Part of a small language model's weights.
Architecture: RMSNorm before each block, rotary positions, no biases in attention or MLP, untied embeddings.
Training: a variant of Muon for these matrices, 458M tokens, 6017 steps.
MLP neurons of a small language model. Each row is named by its layer, matrix (down: output weights) and neuron, and shows model dimensions 298-425. Each number is 500 + 50 x the weight over its row's rms, rounded and kept within 0 to 999. Numbers have three digits each. A neuron's up and down rows have the sign that makes its largest values positive.
A block is one neuron, or neurons of one layer that tend to fire together. Before each block is what it responds to, as a language model described it from the Wikipedia text at the highest values.

Responds to: Final piece of abstract or mass nouns, often word-final suffixes after a split stem, such as Construct-ion, criticism, research, admission, usually followed by of or punctuation.
L6.down254:608487467533477543504509561516450471428442579468478572538578477493421546485533514521497481455644467475380484543423473428556468543467517472591466497590514505490474456559526548493445543504495455499529438566472544507434504544462399477469620484488517552524499570505444554493477526435579437527523459475599491433427578521474453461515481489543578473450517537541573513533516501508538514574545
L6.down871:464511604538446547565530435644472464542558503575581451456470464591547408490482531552524481532552541594490460442429585518542532512534449598468478576515541552479468501524474485564510453532439509497502484488518494497452512466465522465421522485513460531534591427555497454389515479488591372562492564526534434572394504539539427447462557549510427437519495519468500409494528406474435528490525
L6.down977:494535495464541509474522519570514550499555423420466512411487526483542499536550511482503489439501514495544512499460446572534482496473571509450499470517598565556543459480477448502537520560523510544497533428491564489315416593515515451510477569586492530470453476464513523516545573442576505512466557456408510549476464517467567453515417528524445521449530580463481505466469532501440482473518
L6.down1104:521502464517448492484463632619499472508555513486497512445407595470511588473448557515564388450479528482526494542449395503563455491512557499493464495549522494441605517535477465479506492582435501499524436524429504432564514511404505473564511458472468482430531615408467531391500480556522519602504574454471481523498521531488489457533562436522535508434540521447450389583461520360470488524541

Responds to: Pipe and hyphen tokens inside markdown table separator rows (|---|---|) beneath header rows, in election results, charts and track listings.
L3.down967:519497439482477454478592523479461525616402535444548528507575626432491524541519478440490457540526527576502477559474485476471448530473463546528459488462490518525446492517466536437512478549578471493438530503507450572426513486487525392523561506599511435524535425466575483490473520472532453495433527502498494508502551479437411464475408415513542456549443515423519623566456588547551576464514

Responds to: Line breaks that end one dash-bulleted infobox or cast-list entry before the next dash (Born:, Class:, actor as role), plus table-rule dashes and == heading markers.
L6.down406:504485508580526516402498486454494519467489537410532534489540526495563546507533468481454590441532570531497513502384536619474465478575406416515581380516458451455479496485578454530402538523556615570517552543486498542447511498459522412430480538496423554504552469515569496567588486491488507517497520527559498538488463540468542445504440567538466528490488470494534511499476575511476484538559
L6.down433:502465472564503522419596585462491536479395484600524501503399553557435523489488508476414498424465415544529514435533465596391430456494451556472487483528456550503506522503520508553528497478498534484492535436560489446537446499548442513534504494582534554551566496475497536542496452521544455543512521519559572483494541566514427454564478518375520558509561456506527466528534531485489485502581
L6.down640:532527522484440543527557484477508450482498408486454544543519537406569536534524556515546572453492527501590442490420612566445533490566526379448446537424496554475591505449509513394416500418443522485581553449444503463452541466557569536515502480471523524547513508401493481534586612529535499555522472575414599477523593446491559481569405466477552403511483418442541567605543467375596464569483
L6.down1201:451514533554556491558438513510450492504491501397496612521515426462541469509554467521565596485522519506512465556510516506454595476512473493481490522520478546508595480497467462549463472504384487588511421510560529491446458517533635526503444549452530459499509484402533483478471571524474537433588562434460449564512523477456535508410455543402531506456491505457511520437483519505500385433438

Responds to: Fires on the pipe closing a Markdown table divider row after dashes; also on noun endings completing objects like agreement, deal, stint, dishes.
L6.down266:502623501547394515455525449454441545540402556397507537544392525574589497444554455433545458521498498568432559490436504503489444509445478501528611493514553492551592523536499422469487493474619502436523614538549499529457514526488472431472524498392474556485518516572599545380484576478495501531488530528489435514394541461556521510531435498543506559459505509551540464522558466461550559360609
L6.down334:468516585499376483490614465591486540483507453578477458483449545551558441546509507468526553390437595604553454484412503595484454497541619522370431522477555532544521566515419484467473566474497536494514544479604513553507534546501490511526470584491496519514507568474518455518469453585600481577501622542376487556517461509427505558521543504500545423433553490505422536508483452527495538560336
L6.down616:438475506480517440468467503543578557507486438448495541599432540542438462508471550428431516437479440475464506450516448496502555520470472451480488534421524479458524495446589481480498533581445403553530532488471482468520426561501520466431429495559489445368477524513596442452550462520456603532537453526517536477484428596526417570395514424469442601494513500514578450496451569437491540490501
L6.down1064:614476397501510536535503594499512538478509462516503488538490535518519453444466575547404506439577485562512399540568437429470491542485419486579507482473534610482498360470530523516511608531474501554448533533481556505485466509605428407460471365514522415430537536532585481492441614503526445564437528509485488537496497483582528366506493498610493505477545514407485551492476501523508486542488

Responds to: Second word pieces that finish a word split after a short prefix, mostly after co or dep, as in dep-th, co-at, co-ef(ficient), inc-umb-ent; weaker on words like that and greater.
L2.down710:537534482506525559544578527514486506490545571495515512490579478477486481579483541505456465446555460596457471501499535391507535590513575545514530489485463529468591517434501384464456418488508512534498470540574558470445535556534392498475529649567487407416541515515450564506502546444425546560463472452544465476545448509551481519535472419531443500511485543539483366481487529434535516590455
L2.down821:557460488436551562461549436547466484521537478553458531483559458518509469508446471389524461464511541485532500543512500483535538517458539479414512493528513518584478540467481524606449466521576503576576512535449539477438518467435524442553448579476511439366508499456475533530444521475513572465474554491500573525500488506430558470482505625527484549498482428438461507522401469419511560538424
L2.down1058:531442546418455500576504424494468479486444474454504469505447479461456463534473503466527460514476473536457512449521576507496564557563503546475554516485532465489362488497504554465494435546541477484463494525461552538468483494510496446589512433446558489586523493559581430448444515480515567453470425480500502510491477540449460446504422544498538462567531573525473489477532417537502488461500
L2.down1140:461545437553522528550493530458489536403512548500483568410520545502482411500504469407556480524596523505499406461421510491522436518465506524458501453533486531476511446452543490552466401530536493439452474500549468540573508492477454569426514427437504489493493536431516521490549544535433476512477551505543556494516511444464493471549493478587526466456516556423578488543468449503533523512563

Responds to: Word-piece tokens inside a word that was split after a short opening fragment like De, Ne, me, cu, such as De|al, cu|st|ody, me|at.
L3.down676:525504535572599493559488404502584473455511544513504527473489472502496588519512529497412551502501462512486506512485546529577443407492474498531489486563540474451504574504404516461567398457569496457454434420488605496473529543505544444534510610482485493479614505530482534542434462515512465456458537559465438415532401565548565456484463567423498529508499526525460558520438446490428558432534

Responds to: Line breaks ending a row of a table, list or infobox, right before the next row's | or -, e.g. after "| Bronze | Third place |"; also odd mid-word pieces like th, ib.
L2.down85:413435505584440532481546494462492482567515566539469529482496529539442533542559519455470488528492541548592435487458579464367453487455524478514479405465506524518510474548556468541434469496494489498484467550474520488493477484465527529567502526515537508398502438489546459481534629533434521491504576500477459448503561446475492515447490539487491516504516497558463428534553507487473562559534
L2.down110:508522514437512508478520583485467511540498500528451554466496514500506444492490514520423456523496431567466475446453427445424441557552538553453565485439451456454529519490540491452461549569431477429456487511448508512594517503409409465525479592477512531578464531453533413560427618560462635412651594585480516394475545527519549465550557518359533435531500468575567450560451432509503435548559
L2.down153:503514595514412483513553459505517527453580526511502491495474545454536498508416477524360418568436441458477420441542479600407453447544500505515543538503545471576579506548497421510430531452460591514455533447495454367449504562553537540435551507459473469425417488584469522558574574557463511575611439528629563419534471497523529428482526470600457596493484506466557491451485523480599524522530
L2.down1011:500532575509423517498515514485507520447409491429497561552474462550516510613440489535505454542429519506509304542446504498527505453433518505474460538520534571475539517529526404548432550547568593497491455543544581474446483612589508501530540468446471555416553500555446514464448537516491481520546467567412481542498397542494483443565514544486462507477500455387539523512482553407435554553519

Responds to: Pipe characters in markdown table divider rows (|---|---|), firing most at the later columns; weaker on mid-word fragments of rare names, as in Madagascar and Vitebsk.
L2.down147:431429453481413590453530582497427527550483506447445611444490480474457415487492523526499557548420477538483501503563479527471572491488465546495453532508488489472498554511479495491454521569544445484496499495496596527615448501482607406587491543453481488479446527544453491476466553579459569568459462483505495437517496527492459497537471382569500553474468419363482401479440506549463482456433
L2.down227:571543479474514550476533516462406564513493528478461544497542507478448480511530498467573530541425506475437491457473434511470454505369510558489456518404455540487529588581447492461416543527422505520468477384531411529478486481517526434430564561507572463553555579429647482594564496579602385515482472447492421495541515495495497401586480443390489473518441512405430544449444553490515440495555
L2.down251:429442544411477525536482468531556531518534581501391515517550568481568450497463486478496543483503417443509526502466531394479479492502461475488399434411547508406538500458426579503461571437502414514517560479474452498440496552451501462455442472566547527476499514475578509469463512498554501491523506447502450536408537454608438425526464464527533572509503539580501538485453485454496528424480
L2.down480:524484481519454476533499493463491530447446471443564444366543514494543558454537614480466477457515546500514445497490449505578578476515410518521553557562547403491453481525492559472522515480525497431565549498564468534436626442417449523534484556531469488487483481478567507521514439385508473580489521533536540382500546612489542514494526567562477468505491511530465553594495615562518473472416